Weights of a small GPT-style language model, trained from scratch on English Wikipedia.
Size: 8 layers, width 640, vocabulary 8192, 51.2M parameters.
Architecture: learned positions, untied embeddings.
Training: a variant of Muon for these matrices, 600M tokens.
MLP neurons of a small language model. Each row is named by its layer, matrix (up: input weights; down: output weights) and neuron, and shows model dimensions 480-543. Each number is 50 + 15 x the weight over its row's rms, rounded and kept within 0 to 99.
After each neuron's rows, "fires on" lists the tokens most often at its 100 highest values on Wikipedia text that the model never trained on. A number after a token or word is its count.

L4.up713:18 49 53 38 79 44 57 41 50 50 48 40 41 32 33 50 42 60 67 62 49 51 53 33 53 43 30 47 53 54 56 49 62 54 40 48 43 32 61 56 54 53 59 49 74 51 65 46 66 40 61 45 64 47 57 69 48 54 63 45 41 56 47 32
L4.down713:60 64 36 59 35 39 57 59 46 57 66 17 44 65 52 53 60 70 60 43 66 37 38 62 68 27 51 58 65 60 35 49 79 51 34 67 38 55 68 32 49 66 33 56 69 58 61 65 49 34 57 49 41 75 58 40 45 71 59 24 56 50 60 58
fires on: " an" 32, "-" 10, "-American" 4, " or" 4

L4.up2398:31 51 37 62 78 36 67 16 40 70 61 48 24 59 25 48 40 45 47 57 69 45 43 36 47 54 39 52 50 16 45 79 58 56 69 31 28 39 73 35 66 68 44 70 58 46 30 49 23 55 70 45 55 35 55 50 71 67 66 52 35 79 80 56
L4.down2398:40 70 36 39 67 69 59 52 65 46 62 70 42 12 49 21 39 49 70 53 51 60 43 63 57 42 84 26 36 50 57 30 41 89 11 78 54 61 28 71 54 45 45 16 45 22 45 30 20 48 52 57 42 45 36 38 32 54 53 42 64 46 71 24
fires on: " G" 21, " g" 11, " a" 11, " an" 7, "ar" 5, " its" 4

L4.up1519:60 55 62 69 65 49 30 67 47 60 37 37 53 35 48 60 54 67 58 53 22 47 63 79 38 64 56 53 77 51 52 75 47 44 54 56 47 41 44 68 63 60 59 52 74 76 59 64 48 53 29 48 60 40 18 54 70 52 78 53 09 78 11 50
L4.down1519:40 68 39 45 47 65 36 58 56 39 56 67 34 30 42 43 71 42 66 57 30 48 66 25 53 61 46 33 45 53 56 48 45 76 64 62 40 26 56 68 61 43 49 52 31 81 93 54 56 65 56 40 21 34 22 74 46 76 40 62 45 47 62 64
fires on: "s" 12, "ies" 10, "es" 9, "ments" 8, "ations" 7, " students" 6

L4.up1207:55 50 76 13 57 95 57 43 55 63 57 41 46 50 70 55 51 55 53 43 27 43 49 56 20 43 37 47 47 24 51 53 56 67 48 56 46 52 43 50 59 39 38 81 43 52 46 55 45 88 55 55 94 47 08 69 17 58 43 58 46 46 43 71
L4.down1207:66 55 25 57 63 66 39 46 37 53 74 54 69 84 46 28 68 48 43 69 54 70 23 60 40 61 41 55 26 08 46 34 41 40 29 58 44 84 52 62 64 34 68 51 75 61 51 58 73 44 36 68 44 45 54 47 19 71 40 24 74 81 57 69
fires on: " (M" 18, " \"M" 16, "N" 12, " n" 10, "M" 10, " \"N" 6

L4.up1389:48 43 17 52 47 29 46 40 53 71 38 37 66 44 18 55 18 34 69 40 60 64 84 73 39 59 56 88 37 39 34 69 29 33 54 55 64 60 41 45 33 30 51 16 32 58 43 98 55 44 42 35 57 58 49 31 31 44 63 64 70 25 56 07
L4.down1389:38 66 63 36 50 29 75 18 43 63 70 44 75 48 66 40 60 27 12 57 35 40 47 57 44 58 76 52 24 47 54 47 61 13 48 67 55 64 63 60 43 57 45 47 39 53 70 45 55 60 57 67 37 38 81 80 69 37 54 68 56 58 33 69
fires on: " p" 45, " Short" 6

L4.up1336:77 61 56 47 43 50 56 51 32 46 86 56 47 36 40 42 62 59 42 46 59 56 43 43 70 48 42 53 52 32 49 37 28 53 53 47 58 47 37 76 43 20 44 67 54 59 41 56 46 08 55 70 41 45 30 23 37 68 35 59 27 63 48 64
L4.down1336:62 30 47 58 62 69 68 58 37 46 89 62 60 65 32 51 51 45 50 57 58 62 63 48 52 46 52 63 19 61 67 52 67 50 63 31 47 76 54 59 55 84 47 60 51 56 39 55 80 35 32 79 26 65 31 08 67 50 83 40 52 37 68 35
fires on: "y" 18, "e" 11, "al" 11, "s" 9, "k" 6, "\"" 4

L4.up944:37 40 26 42 28 43 46 36 58 68 42 44 60 30 59 59 42 26 54 63 68 19 66 69 60 56 75 65 76 58 41 74 35 68 26 55 44 67 41 28 53 44 57 60 49 64 54 59 56 34 50 80 67 41 77 37 35 89 63 50 17 42 57 43
L4.down944:65 52 58 66 46 40 56 46 55 55 52 33 66 61 37 60 26 53 52 70 49 41 59 53 59 42 56 69 23 54 31 25 48 47 42 43 75 53 32 56 71 32 45 39 43 54 91 32 39 35 44 28 24 33 65 67 45 41 42 33 53 40 40 79
fires on: " de" 16, " \"The" 11, " o" 8, " He" 6, " du" 5, " The" 5

L4.up1002:28 44 69 54 29 47 30 52 34 58 73 54 53 71 30 40 42 50 65 35 79 42 66 49 29 61 57 68 56 62 17 49 56 52 60 61 53 63 51 44 35 64 59 62 34 42 39 59 30 54 60 66 55 33 58 35 66 34 54 48 32 60 47 20
L4.down1002:50 57 55 64 56 67 24 62 78 56 41 51 54 33 48 49 71 86 65 35 60 41 77 65 49 50 39 42 27 38 73 41 37 57 54 34 43 48 50 61 44 55 51 57 43 61 51 62 66 55 62 70 47 53 61 48 19 17 42 48 28 50 62 61
fires on: "\n" 39, " for" 10, " N" 6, "iti" 6, "i" 5, "am" 4

L4.up1245:64 57 73 64 47 41 51 64 46 37 63 62 62 64 47 62 22 72 51 53 69 49 33 44 38 78 95 22 84 28 32 59 54 56 25 60 33 60 57 43 46 19 44 78 69 61 52 44 27 54 53 52 67 58 65 46 91 36 86 44 30 54 77 44
L4.down1245:30 43 49 52 43 62 53 46 54 70 38 45 60 62 23 26 60 58 58 49 53 39 58 63 66 78 46 48 59 70 60 43 30 28 47 09 48 36 47 52 77 17 63 55 61 51 48 75 46 68 67 70 38 32 61 47 39 46 21 65 25 59 37 57
fires on: "c" 13, "ore" 13, " of" 10, "-D" 8, "d" 4, "|" 4

L4.up6:70 56 58 34 45 24 42 46 50 82 80 58 70 64 40 23 73 53 66 34 50 42 39 51 49 57 11 43 57 47 48 62 34 49 21 17 56 39 62 27 65 54 51 31 38 74 58 73 65 56 55 38 52 34 40 49 55 37 65 68 45 75 37 13
L4.down6:38 31 57 53 52 40 52 32 56 15 54 58 35 21 46 34 60 59 59 43 45 45 55 64 44 49 66 53 31 34 52 45 27 77 70 52 32 53 62 57 26 55 49 67 54 31 39 65 49 51 52 57 51 40 42 66 46 59 67 66 58 48 31 42
fires on: " B" 25, " at" 16, " a" 11, " to" 5

L4.up1251:39 64 58 45 37 44 70 84 49 37 54 53 43 68 57 39 30 62 35 46 70 55 37 60 38 34 40 64 74 26 54 28 76 36 25 42 63 16 71 64 61 54 84 77 70 58 38 47 37 56 56 38 36 40 72 38 25 70 29 46 53 88 58 51
L4.down1251:57 47 29 20 43 37 23 29 31 48 70 39 62 58 46 75 39 43 41 54 53 50 51 76 53 75 32 76 40 27 42 46 38 65 54 57 67 51 41 57 31 38 50 49 31 59 57 45 49 99 62 48 23 48 29 60 30 29 52 62 31 35 52 47
fires on: " ==" 33, " is" 10, "'s" 6, "s==" 5

L4.up113:30 51 33 63 53 45 45 44 40 32 41 47 47 49 31 49 79 49 63 56 27 35 42 43 56 44 48 37 38 66 52 59 38 49 40 69 55 62 33 50 61 71 47 47 59 65 61 48 61 69 54 44 54 58 55 51 67 46 36 52 49 38 99 05
L4.down113:61 61 54 62 50 65 45 34 43 50 41 72 69 36 49 62 43 47 43 47 71 39 59 77 34 47 43 36 61 50 55 35 50 42 68 44 32 52 68 45 47 51 53 46 68 37 28 50 63 56 55 38 75 25 56 63 45 72 30 42 46 19 69 19
fires on: "-" 21, "a" 7, "i" 7, "k" 6, "h" 6, "o" 5

L4.up2418:58 35 53 55 43 33 15 40 59 14 46 56 60 51 54 61 68 53 86 41 53 74 27 36 27 56 50 47 75 54 37 50 52 34 56 50 37 45 40 37 55 60 62 57 39 50 65 56 38 41 42 65 53 48 68 32 62 60 37 59 65 74 41 61
L4.down2418:28 55 92 81 70 56 49 43 17 29 24 45 21 49 54 71 41 41 50 49 57 75 49 52 40 26 73 31 23 44 35 41 50 47 58 56 57 50 47 70 56 46 51 48 38 33 45 33 51 54 32 97 49 59 44 46 30 72 87 18 61 43 43 29
fires on: " g" 16, "g" 14, " G" 12, " hand" 5, " McG" 4, " up" 4

L4.up1728:30 58 45 29 44 51 48 60 52 51 47 57 57 48 59 61 42 67 53 56 60 52 69 50 55 56 52 44 52 55 41 77 69 38 43 56 51 63 54 25 65 72 42 47 63 52 36 36 44 31 51 35 65 32 54 53 52 58 52 44 48 63 40 38
L4.down1728:66 59 67 40 56 38 48 62 44 47 43 52 87 29 39 23 41 45 52 57 34 51 53 50 58 55 77 72 69 41 05 47 59 37 49 79 28 48 38 51 55 34 70 44 64 22 63 55 47 38 49 39 55 50 29 15 56 34 36 32 45 52 46 65
fires on: "A" 18, "L" 10, "C" 9, "N" 8, "O" 5

L4.up1585:73 74 45 64 21 67 70 76 53 81 64 49 56 68 32 46 73 49 79 45 24 50 52 59 49 28 46 56 47 53 42 38 35 56 31 46 49 46 47 63 49 29 25 52 49 80 68 29 40 52 60 43 47 49 48 59 39 43 47 59 72 47 51 52
L4.down1585:40 34 13 38 53 44 43 53 34 70 58 42 55 54 39 38 55 56 48 68 29 58 69 61 68 58 58 19 33 59 35 47 67 22 32 67 37 32 74 66 65 40 78 33 68 68 35 62 44 21 46 50 54 34 35 31 61 70 47 56 15 49 36 50
fires on: "-" 13, "|" 12, " " 9, "h" 8, "ost" 7, "ig" 7

L4.up2052:17 55 15 71 44 77 59 59 47 46 22 44 34 60 34 47 76 42 79 64 67 38 46 60 57 49 48 59 41 71 40 33 41 53 51 55 63 58 57 58 72 69 61 40 42 74 52 50 60 51 38 61 53 54 49 31 58 58 47 32 26 57 36 47
L4.down2052:60 50 41 21 68 74 42 20 29 69 46 35 63 47 53 39 47 30 12 70 87 55 32 49 43 57 51 59 50 33 22 43 68 43 26 30 63 50 55 47 60 73 51 59 40 44 35 55 23 24 53 61 40 69 56 19 61 48 71 38 38 42 73 46
fires on: " War" 18, "ar" 17, "W" 7, " mar" 6, " w" 6, " returned" 6

L4.up918:71 33 39 47 49 73 43 19 32 66 75 62 58 73 41 56 66 52 43 62 42 40 72 24 76 53 51 54 49 42 72 77 41 55 45 38 53 51 82 55 42 53 56 54 35 70 51 50 37 25 62 52 51 18 39 60 04 38 69 61 34 64 32 44
L4.down918:55 57 43 61 86 67 62 38 43 55 54 38 49 85 67 58 46 49 46 43 58 54 30 43 48 81 40 21 37 71 66 31 39 60 56 54 61 65 38 38 53 57 23 42 62 48 80 55 79 60 81 56 37 51 51 54 32 72 56 68 45 70 55 28
fires on: " The" 15, " He" 12, " ===" 11, " he" 5, " H" 5, " Be" 4